config.toml
num_hidden_layers = 8
hidden_size = 576
num_attention_heads = 9
num_key_value_heads = 9
head_dim = 64
intermediate_size = 2304
vocab_size = 13655
hidden_act = "swiglu"
norm = "layernorm"
norm_place = "pre"
norm_eps = 1e-05
positions = "rope"
rope_theta = 10000.0
rope_fraction = 1.0
qk_norm = false
attn_scale = 0.125
bias = "none"
tie_word_embeddings = false
parallel_block = false
init = "normal"
init_std_qkv = 0.0332
init_std_o = 0.0
init_std_up = 0.0332
init_std_down = 0.0
optimizer = "ademamix"
learning_rate = 0.000247
lr_mult_o = 0.769
beta1 = 0.9
lr_head = 0.00555
max_grad_norm = 0.5
warmup_steps = 224
schedule = "wsd"
decay_fraction = 0.938
decay_shape = "linear"
final_lr_fraction = 0.0
batch_tokens = 65536
max_seq_len = 1024
doc_mask = false
train_tokens = 682600000
max_steps = 10416
dataset = "wikipedia_en"
MLP neurons of a small language model. Each row is named by its layer, matrix (down: output weights) and neuron, and shows model dimensions 400-495. Each number is 50 + 10 x the weight over its row's rms, rounded and kept within 0 to 99. A neuron's up and down rows have the sign that makes its largest values positive.
A block is one neuron, or neurons of one layer that tend to fire together. After each block is what it responds to, as a language model described it from the Wikipedia text at the highest values.

L3.down278:46 53 35 53 48 43 33 42 42 37 52 48 45 53 45 48 54 50 60 50 58 45 53 52 80 48 69 70 69 50 38 57 65 50 62 50 36 48 55 45 52 38 48 39 47 51 36 46 55 70 51 64 40 62 46 59 61 50 59 42 53 44 47 52 54 55 49 40 59 49 30 42 62 45 40 62 63 44 52 76 57 62 51 67 45 66 40 56 54 35 43 43 42 24 60 68
L3.down474:53 62 64 48 46 44 68 56 45 40 45 37 58 42 64 50 41 64 37 38 55 40 35 47 41 43 50 50 48 75 49 46 33 46 48 51 53 31 52 74 41 48 70 49 65 44 47 44 46 37 55 54 46 60 42 47 53 42 55 77 47 49 40 60 71 43 47 32 46 33 59 53 58 38 59 34 56 48 51 44 41 26 68 59 44 59 61 58 52 48 51 57 45 78 47 58
L3.down551:64 54 44 53 69 40 52 57 58 46 39 61 66 41 51 53 58 40 56 45 50 41 36 52 26 55 37 60 55 68 31 43 40 52 48 26 46 53 58 75 43 28 44 48 43 53 62 49 60 52 55 44 54 27 60 60 48 65 40 37 46 58 44 37 60 54 41 57 43 33 52 59 40 44 49 51 33 54 29 35 35 52 40 42 65 29 47 68 51 69 39 62 51 49 62 60
L3.down645:47 50 58 58 57 56 51 45 56 40 72 46 58 45 50 48 52 46 47 56 51 46 58 64 53 45 38 51 52 45 65 64 45 42 35 43 48 53 47 23 65 65 54 38 50 32 48 42 50 29 45 35 48 45 37 47 70 41 69 42 65 40 58 43 44 49 50 45 28 61 57 49 54 35 38 40 50 56 59 48 58 39 45 47 39 59 62 69 51 58 55 41 60 49 52 35
L3.down670:55 66 52 39 39 57 50 61 40 29 57 60 35 49 58 52 40 58 52 37 43 49 52 50 52 38 44 40 35 57 36 41 38 65 55 46 41 60 57 43 50 50 68 62 51 62 29 65 45 51 51 47 51 35 52 49 56 56 63 55 47 51 22 60 45 42 62 49 38 53 50 51 39 70 48 38 56 32 51 35 78 49 56 56 47 51 67 55 44 47 49 57 59 69 47 45
L3.down1115:39 48 50 45 50 64 52 48 48 50 26 51 62 41 41 51 43 40 48 54 62 45 63 65 34 47 59 45 57 45 43 60 49 57 60 66 42 37 53 51 36 59 64 51 34 51 52 47 59 71 47 61 56 54 43 45 44 29 56 44 52 56 47 27 41 42 53 56 37 60 40 62 45 53 37 43 51 51 68 54 43 55 55 59 54 46 56 50 35 38 67 56 35 41 42 45
L3.down1280:29 33 55 53 48 28 57 57 49 55 44 63 57 41 51 51 51 48 38 46 43 41 46 72 50 44 34 52 39 45 57 42 53 34 59 56 49 50 39 34 51 57 57 52 52 53 51 83 56 45 68 54 46 57 47 38 64 50 28 56 54 46 73 40 42 73 27 64 30 62 52 56 64 57 61 31 56 46 60 48 44 49 60 68 50 41 53 52 47 65 50 58 62 35 34 44
L3.down1330:56 48 54 45 54 44 49 38 52 33 56 46 37 43 58 58 51 39 37 48 53 52 56 66 59 56 44 56 50 49 59 41 52 50 31 57 37 38 56 59 50 47 62 35 41 43 46 42 49 56 41 66 53 54 59 47 54 53 51 44 52 39 58 54 54 53 47 42 43 45 48 58 65 42 43 59 47 58 52 54 40 57 45 60 74 58 64 57 59 39 60 48 55 45 56 36
L3.down1392:44 42 57 29 52 78 43 55 54 42 49 34 45 39 69 72 39 68 49 66 50 56 49 45 48 47 38 56 64 62 30 53 45 58 48 46 43 41 62 33 56 48 38 61 51 58 48 32 44 56 48 62 47 51 37 46 41 63 46 40 49 47 60 61 50 59 18 50 54 50 60 57 47 57 30 38 24 43 55 56 45 47 44 59 57 50 70 48 40 58 68 47 40 64 30 58
L3.down1810:51 57 53 42 50 47 42 57 52 44 53 40 60 52 44 59 47 44 45 42 39 60 48 63 38 58 45 40 59 40 53 41 65 32 39 37 52 42 58 79 67 48 52 61 60 57 31 53 40 43 44 57 59 57 38 33 29 40 52 58 61 66 35 47 63 48 55 43 50 31 53 42 47 57 44 62 55 42 67 37 60 47 62 55 61 55 68 32 47 56 50 59 59 59 63 53
L3.down1854:57 49 46 50 43 44 52 39 40 50 71 46 75 56 70 38 26 35 34 52 47 42 49 56 63 53 26 57 48 39 36 55 61 36 40 33 56 21 68 53 58 61 44 45 47 65 52 37 52 56 40 40 37 56 55 46 48 41 58 43 29 27 51 21 35 45 52 50 47 48 51 56 31 46 49 44 45 65 49 73 32 44 44 58 53 56 25 69 52 44 61 59 36 49 41 50
L3.down1973:50 46 60 63 41 38 58 57 46 48 53 50 65 51 53 61 41 53 43 51 38 62 53 61 59 36 39 43 49 43 47 45 48 53 48 49 46 42 44 43 50 40 39 44 38 66 37 46 62 54 53 34 32 29 60 43 52 51 50 51 68 51 49 44 52 68 64 46 66 57 53 44 53 43 48 41 58 55 43 30 69 57 58 42 45 72 65 41 60 68 69 57 37 67 51 57
L3.down2126:47 59 50 53 73 44 42 57 45 60 54 33 60 47 58 48 62 37 45 62 51 45 46 40 70 36 24 54 45 51 23 54 42 45 45 65 49 64 63 54 48 54 48 41 39 59 65 62 49 34 54 28 61 50 56 33 50 58 49 61 59 46 59 61 60 42 40 62 61 36 44 43 44 44 41 65 62 53 48 45 51 58 35 39 49 47 58 57 49 54 45 54 42 73 44 44
L3.down2133:37 60 64 60 51 57 73 25 54 55 49 51 51 40 49 62 55 48 52 49 63 53 56 51 62 30 58 42 56 60 60 45 38 43 52 37 52 26 38 66 38 49 45 57 40 70 43 54 60 45 73 30 46 66 43 52 51 43 48 60 41 45 54 52 53 59 58 49 44 58 51 54 52 39 53 56 59 35 72 29 50 50 50 47 42 41 42 33 56 57 49 52 44 64 43 57
L3.down2179:39 51 35 37 53 49 59 52 44 59 43 70 41 70 58 41 70 44 61 48 53 59 61 51 42 60 51 56 46 52 59 56 55 64 60 66 52 57 60 44 62 68 39 53 47 50 51 39 47 60 61 48 49 64 30 38 49 64 74 42 52 38 61 47 43 49 57 66 51 58 51 36 41 54 51 54 51 65 38 59 42 58 51 58 54 55 38 55 45 62 43 55 35 43 43 63
L3.down2230:46 48 34 66 44 36 53 53 57 46 37 50 51 44 33 51 54 47 43 38 53 52 64 61 56 50 55 37 44 48 69 49 50 45 53 51 64 39 38 47 65 66 61 41 72 30 43 47 49 53 38 58 53 34 38 57 29 49 52 65 47 48 38 41 50 43 53 62 57 38 69 45 47 50 34 57 43 55 36 28 51 40 55 57 51 54 36 54 62 53 62 40 54 50 54 44
Description: Tokens directly after a team, person or place name, mostly in sports tables and scorelines: colons, dashes, score digits, or verbs like joined, played.

L4.down1395:66 46 48 48 41 36 43 64 65 66 50 38 59 64 58 38 59 67 45 54 42 52 24 63 38 45 34 39 57 59 40 39 43 51 43 52 47 65 52 50 43 53 58 68 57 44 52 69 43 42 55 58 57 63 43 66 47 51 45 72 52 60 46 67 62 58 52 55 46 53 59 43 51 69 52 53 42 43 31 50 56 40 29 56 55 58 24 57 51 68 52 66 55 36 50 42
Description: Tokens inside numbers and connective words in data-dense reference text, such as middle digits of years, census household sentences, tables, infobox lines like "Village in".

L3.down506:33 41 56 60 50 46 41 48 36 74 69 32 59 49 55 51 50 61 46 48 39 56 47 57 60 61 59 49 41 42 52 48 56 54 57 51 36 53 56 36 29 38 37 50 59 54 54 50 51 50 53 49 49 47 49 54 53 50 69 70 37 65 41 43 57 35 41 52 48 65 44 48 53 61 59 57 29 50 51 54 59 51 38 40 43 34 43 63 47 63 61 34 65 82 48 40
L3.down520:60 42 42 43 46 58 53 51 54 38 59 54 40 36 63 59 43 59 40 52 51 68 47 52 35 55 58 39 57 52 53 60 41 54 50 53 24 50 68 56 56 44 35 63 60 47 43 36 57 45 59 40 42 42 62 49 54 54 44 59 45 57 42 51 50 35 59 52 51 66 50 54 50 55 64 71 62 48 59 59 38 44 41 54 37 54 65 50 57 21 46 67 51 38 36 51
L3.down568:53 51 39 53 52 39 43 43 42 55 52 62 47 59 60 21 49 49 60 44 36 44 50 26 57 50 51 38 58 55 50 61 63 66 46 61 75 43 66 48 24 59 38 58 54 54 60 52 31 58 43 32 51 65 46 41 52 59 48 10 58 40 60 50 28 47 66 56 50 54 41 74 53 47 54 64 48 50 63 61 49 46 57 44 50 41 54 55 47 54 38 53 38 55 65 50
L3.down582:56 55 41 54 54 47 56 53 55 66 50 42 52 54 47 38 55 54 36 74 38 48 56 68 53 57 63 53 52 55 51 58 61 51 30 38 36 30 52 53 51 48 29 39 44 38 51 54 60 46 31 43 55 56 50 57 49 50 59 50 46 66 55 51 29 68 53 38 54 47 51 41 44 53 58 42 47 46 65 48 43 56 58 57 39 58 56 43 67 50 55 44 40 59 58 55
L3.down674:49 62 33 60 52 42 43 67 40 48 54 51 57 63 37 47 48 60 37 43 48 36 37 41 49 58 51 62 53 46 47 46 38 46 37 50 42 45 46 59 42 46 63 49 53 48 53 64 58 56 46 49 45 45 65 58 43 50 55 39 46 52 34 59 57 44 40 33 62 46 41 43 53 58 53 51 30 60 43 66 55 47 39 47 64 49 40 61 48 49 47 49 58 68 47 36
L3.down689:50 48 70 62 45 40 62 41 54 52 50 60 37 53 45 30 62 57 52 34 52 47 27 68 32 41 43 50 72 52 50 50 46 48 44 44 59 51 39 70 50 31 56 46 56 61 70 56 61 68 65 47 49 51 54 53 39 63 63 36 49 47 61 30 46 49 70 44 42 57 53 53 51 65 53 63 52 63 46 59 71 56 48 38 54 74 38 61 49 50 59 42 55 63 29 34
L3.down735:62 55 45 51 45 40 48 43 42 42 53 52 39 36 55 61 41 74 41 65 47 36 52 68 49 54 62 38 51 53 67 38 43 52 58 41 52 47 49 69 57 56 69 57 48 63 52 58 51 59 43 50 42 38 56 32 72 41 60 34 60 49 67 69 44 64 53 63 51 49 58 59 62 47 43 51 57 47 56 43 32 43 62 62 46 41 33 36 49 69 48 62 48 71 49 60
L3.down757:29 50 63 47 45 44 47 42 56 49 57 59 50 53 32 43 48 56 54 37 64 62 40 47 28 33 56 49 47 73 49 54 33 45 63 45 48 69 52 59 53 45 41 40 50 41 66 58 51 44 47 52 52 45 61 42 47 60 49 47 63 49 61 50 53 62 40 53 53 50 37 59 52 44 49 55 45 54 62 39 22 69 52 60 62 39 53 55 55 59 44 66 52 54 52 50
L3.down871:56 59 47 49 28 36 48 46 42 53 44 47 55 57 45 54 70 60 48 59 56 50 49 41 42 62 49 55 71 41 47 45 44 38 37 45 53 53 51 51 28 53 56 48 59 44 56 42 52 52 53 34 54 49 19 39 51 41 45 60 52 51 62 53 55 48 42 53 71 48 65 50 45 50 56 47 45 56 46 31 55 49 47 46 60 72 34 47 48 66 40 37 61 61 50 44
L3.down1178:42 40 59 40 53 61 39 34 35 56 62 49 53 40 49 68 61 51 62 51 37 57 60 53 50 50 37 39 43 41 57 39 54 45 47 31 53 59 55 25 64 53 59 56 68 61 53 60 46 51 45 46 48 39 40 23 50 52 65 42 64 42 45 30 43 63 42 33 50 49 47 40 49 46 45 46 54 55 43 39 35 35 39 34 73 52 46 50 51 44 46 67 73 52 29 60
L3.down1270:38 37 65 52 67 45 60 59 37 51 46 44 54 37 51 46 43 56 51 59 43 51 25 42 59 63 41 53 43 55 48 75 60 41 39 42 56 33 55 48 70 40 69 59 46 42 31 53 49 34 55 52 60 52 45 61 54 51 54 48 36 82 32 52 71 58 59 45 44 52 28 50 54 33 36 50 45 35 76 48 56 66 46 42 56 54 57 47 63 55 42 36 64 53 53 55
L3.down1516:46 63 65 45 34 41 48 47 69 50 56 38 56 40 55 44 65 53 47 51 69 48 59 40 31 43 46 38 43 40 45 53 60 80 43 46 64 52 31 63 52 50 37 45 52 41 46 56 67 54 45 62 36 58 48 53 59 74 42 44 60 53 48 53 48 51 40 64 52 41 52 64 53 44 60 57 57 66 47 55 46 57 54 50 59 52 45 57 61 54 70 56 33 44 54 53
L3.down1566:46 41 49 60 59 71 56 30 60 40 39 46 50 39 68 42 38 42 46 58 45 52 53 45 56 49 38 40 45 47 39 62 58 46 34 57 54 58 48 55 38 67 44 54 54 62 46 25 49 46 51 50 54 45 52 58 40 58 63 48 57 62 61 45 37 38 52 36 46 62 65 43 35 43 48 54 49 62 60 35 47 48 32 55 48 47 68 41 55 41 72 52 49 46 40 51
L3.down1715:45 64 61 48 35 30 51 57 49 62 51 67 54 61 44 53 53 54 53 59 41 65 63 45 39 49 47 44 63 61 65 51 32 49 72 51 51 63 46 45 64 42 39 50 51 42 46 53 31 53 52 55 35 56 63 51 55 46 45 41 60 64 43 63 44 48 51 54 61 60 23 50 62 60 56 37 47 26 35 32 53 37 43 59 53 52 33 51 53 48 49 67 29 59 44 51
L3.down2015:44 59 53 51 55 48 43 48 50 41 57 57 67 49 65 31 52 58 52 42 41 52 52 47 48 35 30 48 41 65 54 46 59 58 60 52 37 40 52 35 63 51 45 52 54 60 57 56 63 53 47 38 35 56 56 56 59 47 55 55 54 70 64 35 36 56 42 47 41 40 51 51 46 59 60 52 60 47 54 61 20 42 32 50 48 44 45 51 46 36 59 44 73 55 54 61
L3.down2122:45 32 52 33 38 50 50 54 49 62 39 62 35 61 65 56 36 58 57 48 49 51 68 67 60 62 54 56 43 44 49 47 49 44 43 46 38 50 64 42 59 58 32 39 53 61 56 63 41 63 50 56 47 73 42 47 65 43 38 46 30 52 59 34 40 40 41 25 46 47 47 23 33 63 61 52 40 47 31 58 64 63 43 55 13 56 42 52 56 49 48 57 66 42 34 51
Description: Tokens that are nearly forced by context: stock phrases in census and stub articles (For every, The racial, a village in), digits in tables, and mid-word pieces (F-ri, subob-so-lete).

L2.down844:35 42 76 56 42 55 34 66 51 30 36 53 42 62 54 48 51 34 42 34 51 58 46 56 37 47 45 35 39 56 33 55 43 63 66 53 29 66 65 50 63 59 38 62 53 57 43 51 50 62 47 40 54 53 34 38 61 67 53 59 55 53 73 49 57 63 62 53 40 50 51 62 70 47 55 61 49 63 45 39 50 36 61 62 45 39 33 34 49 48 54 45 47 57 57 48
L2.down985:50 72 64 48 41 65 48 51 76 51 47 45 55 34 60 40 45 54 41 58 50 55 44 49 54 48 48 56 68 52 45 50 48 53 41 43 64 53 54 35 31 42 67 44 34 50 41 35 58 70 64 57 50 40 52 35 50 57 75 61 37 64 53 47 40 33 43 55 34 43 53 60 46 56 54 40 61 56 49 52 52 45 63 59 50 50 43 55 41 53 42 50 42 57 50 40
L2.down1111:52 32 52 67 36 52 39 53 38 52 60 64 48 46 30 68 52 55 51 46 38 50 39 60 42 48 44 51 45 51 45 47 52 42 52 49 61 42 61 56 77 58 43 62 26 55 59 36 46 56 59 37 52 43 35 32 48 39 31 66 54 53 48 43 52 56 61 31 67 48 57 58 50 28 53 50 37 49 61 42 47 54 67 50 55 48 44 37 43 67 52 62 41 43 63 33
L2.down1938:41 54 69 42 29 66 40 50 53 29 63 48 51 46 44 38 61 44 45 61 42 49 40 57 40 55 54 47 57 47 35 42 47 40 57 66 51 27 77 50 50 58 46 61 35 50 71 47 48 59 70 54 59 54 39 47 45 48 62 45 46 54 60 40 51 50 53 45 50 59 56 67 62 28 33 64 36 41 41 53 32 53 44 36 66 66 45 41 71 57 61 62 52 36 56 52
Description: Single capital letters continuing an acronym or abbreviation, such as IIT, U.S. in census citations, ALMT, N after degree signs; occasionally word-final pieces like Hits.

L2.down208:47 46 32 62 64 40 42 41 61 58 56 55 61 47 56 37 68 52 49 43 43 38 61 66 47 59 36 62 78 28 54 47 54 30 59 45 49 52 39 29 41 52 39 47 74 47 63 53 58 40 48 61 30 33 34 34 63 54 42 46 64 39 58 48 41 55 59 53 52 52 62 63 44 54 41 44 42 47 44 58 43 50 71 46 44 45 38 47 55 40 54 41 63 59 54 46
L2.down1142:41 29 37 62 53 40 44 65 47 48 47 30 47 40 30 46 56 47 42 32 55 40 67 57 32 45 45 41 59 43 56 63 72 42 50 53 49 39 55 41 56 73 63 38 54 45 48 56 59 56 55 44 70 49 41 42 49 52 57 59 48 62 43 59 58 25 60 48 36 53 42 48 27 64 48 43 49 66 45 57 63 45 43 44 50 67 62 35 64 51 54 46 42 37 47 53
L2.down1572:61 56 51 25 47 53 40 51 53 32 27 47 54 53 54 58 64 45 56 76 40 33 45 49 75 55 36 29 64 40 41 41 47 35 54 64 42 66 41 63 65 43 44 64 56 56 50 44 37 40 54 54 58 50 42 54 40 63 42 48 54 53 48 42 61 69 39 57 50 37 59 56 66 49 58 70 57 36 47 43 49 45 65 46 46 38 46 59 32 25 65 36 66 52 61 52
L2.down1963:52 45 64 51 49 31 52 48 29 48 58 56 54 55 46 48 88 36 50 55 58 41 49 40 45 50 47 45 43 62 49 50 46 40 63 43 54 66 35 55 57 65 56 54 59 52 70 44 74 54 74 53 56 57 52 32 56 67 38 45 62 47 57 47 57 54 56 60 52 52 54 40 62 56 55 35 57 47 80 69 50 50 51 44 46 48 59 44 32 43 36 45 50 52 51 44
Description: Tokens that fill in where or when in encyclopedic openings: "located" after "is a … site/station", "County" in place chains, and digits inside birth or event years (1984, 1994).

L4.down1905:53 52 45 64 76 40 50 47 56 60 52 39 55 44 54 70 64 57 55 55 37 56 44 50 47 30 66 29 39 43 75 36 50 57 34 32 46 58 39 55 42 45 62 35 59 38 45 59 49 40 49 47 43 64 56 36 48 47 35 65 58 46 61 51 63 71 34 58 49 50 49 40 46 47 57 53 43 36 47 57 53 48 42 59 40 62 70 43 48 45 58 56 70 45 48 45
Description: Separators inside numbers in tables and stats, such as the dash in 1986–87, pipes, colons in times like 28:57, and minus signs, plus the first word of section headings like Background, Reception, Early life.

L2.down192:47 50 56 40 49 34 53 44 51 18 53 51 55 71 46 40 65 34 64 47 47 41 61 54 52 39 55 55 34 51 52 67 40 53 46 50 37 52 44 57 62 41 61 40 32 58 53 42 50 52 49 48 54 47 29 32 52 48 44 54 51 38 53 41 70 55 47 51 64 68 39 57 42 46 34 49 41 61 61 65 29 66 43 55 45 79 51 51 32 39 62 63 67 47 51 45
L2.down507:46 51 70 53 67 60 51 62 49 60 48 55 54 53 58 38 37 74 53 67 48 60 60 31 49 44 50 46 53 63 58 49 45 54 49 48 40 56 17 60 49 46 45 47 46 59 50 53 55 41 47 50 62 56 46 45 53 53 41 38 71 65 69 39 40 41 34 44 65 51 51 45 57 59 41 41 45 56 79 59 54 42 36 56 39 60 53 34 60 52 57 57 65 48 37 43
L2.down1698:60 46 60 52 40 44 47 40 56 43 60 61 52 47 51 42 58 51 53 45 54 34 25 64 38 52 78 46 49 27 60 54 49 54 53 56 42 63 53 64 55 64 41 56 45 45 64 57 44 51 51 35 55 47 26 38 58 55 29 47 54 51 50 45 54 55 40 57 56 55 35 46 42 51 46 38 32 54 61 58 32 52 42 38 58 54 31 46 50 43 53 60 59 52 52 30
L2.down2192:54 58 63 44 50 50 60 46 56 37 69 53 65 53 47 49 55 32 45 47 56 29 56 57 67 72 57 41 49 57 46 53 41 43 44 45 58 43 42 71 62 50 65 38 39 53 42 33 43 37 36 43 36 55 48 52 45 53 48 65 50 25 41 32 51 57 34 45 49 58 53 53 46 73 59 48 62 49 52 50 32 42 48 44 51 47 61 53 41 43 51 61 72 41 65 40
Description: The digit 0 in numeric data, mostly standalone table cells in sports standings and stats (draws, losses), also decimals like 0.2, 0.57.

L4.down272:40 48 54 50 50 44 47 53 55 58 52 49 36 42 58 63 45 40 46 60 46 67 36 46 49 31 49 64 60 45 43 51 51 50 47 38 56 73 62 45 52 36 52 42 42 57 76 49 38 50 49 46 33 52 59 42 27 30 58 47 56 65 38 67 50 49 57 38 71 38 39 57 74 60 37 50 49 44 40 46 40 51 54 64 55 38 33 57 43 67 55 66 47 55 46 58
Description: Later capital-letter pieces inside all-caps acronyms, often in parentheses after a spelled-out name, such as CC-P, DM-Z, NSDA-P; occasionally mid-number digits.

L3.down29:41 52 32 48 51 59 63 70 60 40 45 43 58 32 65 67 46 53 45 71 42 41 42 35 47 45 42 59 75 57 52 70 57 51 61 39 34 46 44 46 28 49 53 56 49 33 31 50 73 47 32 51 50 56 60 60 39 61 42 31 49 49 40 48 56 55 67 49 39 56 59 60 46 48 30 44 56 53 51 60 58 53 65 49 34 41 55 44 37 58 45 48 50 39 40 53
L3.down153:50 47 52 50 25 50 58 51 64 50 40 38 45 44 31 39 45 44 38 54 53 51 59 47 25 59 44 58 22 57 64 44 41 38 41 46 46 41 47 47 47 49 56 48 39 52 40 53 52 63 37 49 69 47 53 40 41 49 50 40 32 31 61 43 39 49 64 64 43 51 63 73 46 48 48 54 54 51 64 34 68 74 47 62 47 50 35 43 41 50 54 68 61 53 52 49
L3.down201:35 35 55 59 30 17 54 51 47 61 54 49 54 36 65 49 63 44 46 51 64 43 75 31 45 34 58 42 44 43 56 48 67 57 44 51 63 45 51 47 49 45 54 41 35 64 52 59 67 54 42 45 33 47 36 70 48 48 51 43 45 57 40 40 49 46 45 53 50 37 51 57 68 54 55 40 45 63 50 76 58 45 59 44 45 25 46 55 61 50 52 59 52 33 42 56
L3.down629:60 61 51 33 63 48 51 58 41 59 49 63 46 53 35 41 51 33 40 42 49 53 43 57 51 64 38 50 56 51 32 54 60 51 54 33 52 40 40 53 45 46 39 43 30 53 63 41 45 49 70 38 54 40 58 42 66 59 37 43 48 46 54 51 23 35 64 54 65 33 41 68 62 42 54 54 53 57 51 54 56 59 38 60 49 57 38 35 48 63 73 34 45 41 51 57
L3.down654:53 61 55 47 52 54 50 45 35 53 45 61 49 48 47 58 40 40 33 57 40 52 35 62 53 54 36 49 65 38 46 63 52 53 36 42 62 64 41 44 50 48 57 58 45 55 48 68 54 51 55 43 72 49 58 61 53 54 48 51 44 85 59 60 50 58 69 55 58 69 62 38 55 32 44 62 50 51 40 77 55 50 42 50 40 27 40 58 56 50 59 59 44 55 61 48
L3.down778:52 38 53 32 55 48 47 68 48 37 43 58 57 64 34 38 46 44 31 52 39 46 50 77 58 41 65 34 55 56 59 56 49 47 43 53 66 70 52 53 71 39 54 46 52 57 58 46 27 50 41 51 68 41 56 42 48 37 56 38 55 90 46 52 53 57 57 37 55 44 55 54 56 64 55 45 46 64 55 53 59 57 47 54 48 67 53 42 57 43 48 38 34 45 35 41
L3.down822:59 52 29 56 56 51 46 33 49 48 62 55 54 45 64 39 33 64 35 47 67 46 41 69 40 56 47 58 34 62 49 41 62 41 43 59 60 14 47 54 51 56 66 56 35 43 29 46 66 47 50 72 49 57 65 47 43 60 55 44 30 54 52 62 42 46 56 59 55 50 62 51 34 45 41 64 61 60 60 50 51 52 46 43 37 46 46 46 59 42 48 41 61 45 64 48
L3.down845:34 67 46 44 49 67 38 48 45 58 54 68 62 42 53 50 29 45 36 69 54 45 45 40 68 47 38 67 54 47 51 60 64 40 59 59 52 60 50 56 42 37 36 46 50 53 47 44 52 65 37 54 31 58 42 54 41 48 47 52 43 55 36 48 38 54 61 47 67 47 42 23 53 55 43 66 50 56 35 51 51 45 53 34 51 56 57 51 54 57 49 62 32 55 47 43
L3.down847:52 40 65 70 54 66 47 42 55 56 48 50 61 47 58 49 57 48 57 41 57 52 47 38 63 54 55 55 48 47 49 57 51 61 25 51 43 63 53 30 48 45 53 46 40 47 50 58 44 52 47 50 53 50 56 42 38 30 51 60 67 37 54 60 48 54 41 50 64 34 43 46 40 28 40 60 53 58 48 25 48 35 52 38 60 44 41 33 63 53 53 41 58 58 39 50
L3.down998:43 51 47 45 38 63 49 42 66 54 74 69 49 46 40 40 57 69 52 66 35 50 45 41 68 62 52 34 58 60 50 56 57 48 50 56 53 62 41 51 66 58 43 67 52 50 53 53 53 62 37 59 51 52 58 59 61 41 48 42 61 67 64 58 64 58 43 60 52 43 70 54 43 50 41 51 66 45 53 47 35 52 58 37 43 28 44 44 38 46 35 50 29 59 47 60
L3.down1036:51 46 55 56 43 51 34 54 65 40 44 45 50 56 47 58 48 55 47 57 56 52 47 40 70 56 37 56 57 33 55 53 53 47 48 55 49 49 50 50 48 57 75 59 56 42 53 51 51 47 58 51 49 67 57 53 47 62 65 52 55 52 53 57 52 61 61 59 65 56 53 48 56 38 51 48 55 49 45 48 47 43 41 43 51 57 58 34 53 62 53 46 59 46 58 42
L3.down1161:50 44 34 56 46 33 47 61 53 44 50 55 43 46 65 66 50 57 32 40 61 43 34 60 60 47 66 52 61 46 50 50 59 52 52 66 64 50 56 47 50 54 54 44 43 68 66 51 39 50 39 50 55 58 45 57 44 60 64 53 57 53 47 37 54 68 47 76 30 57 50 47 55 53 46 45 46 56 44 50 46 56 50 51 58 54 56 58 45 52 36 37 30 50 54 51
L3.down1277:48 44 60 61 48 50 46 54 63 47 60 59 43 61 46 53 57 53 49 50 44 59 36 51 42 69 47 61 44 44 48 26 36 64 54 72 34 47 49 54 53 42 53 44 58 75 56 59 39 50 42 57 52 58 53 56 54 78 38 44 55 27 53 52 43 46 56 47 65 43 49 48 47 49 39 39 48 43 46 36 48 61 35 58 47 57 48 51 51 41 48 52 49 57 31 43
L3.down1439:55 49 60 48 63 48 58 45 47 61 40 46 50 47 46 64 65 55 47 42 45 47 57 55 60 52 70 57 52 64 45 44 56 59 48 62 38 42 53 39 32 47 62 52 52 65 43 46 40 60 38 51 36 63 49 66 58 46 50 57 63 50 45 49 42 52 55 56 49 47 40 45 33 58 35 47 55 39 40 64 40 25 48 62 40 49 48 54 51 49 52 43 37 46 50 49
L3.down1949:60 32 52 46 53 44 52 36 34 23 54 36 58 56 51 53 64 70 35 66 33 60 51 35 71 49 42 61 47 45 46 51 51 49 40 60 26 58 45 59 47 41 40 41 58 56 53 34 50 55 48 29 32 41 39 61 50 72 50 56 54 56 30 53 40 39 51 62 44 56 51 59 58 47 37 65 53 51 44 34 38 48 31 49 46 59 65 66 46 50 52 57 32 52 50 48
L3.down2229:47 65 63 37 37 45 52 52 59 31 44 53 52 56 58 41 65 55 48 76 51 42 40 44 51 48 57 40 62 52 53 41 43 45 71 31 43 61 60 48 38 39 39 58 45 47 65 33 54 41 59 35 53 55 47 56 41 52 29 52 54 73 40 42 63 69 61 54 52 61 36 60 54 62 44 54 47 53 62 49 40 53 32 43 55 36 34 66 42 45 54 47 44 50 46 42
Description: Second word piece right after a split capital initial, mostly country codes or abbreviations in lists and sports tables, e.g. UK-R, P-fc, CE-T.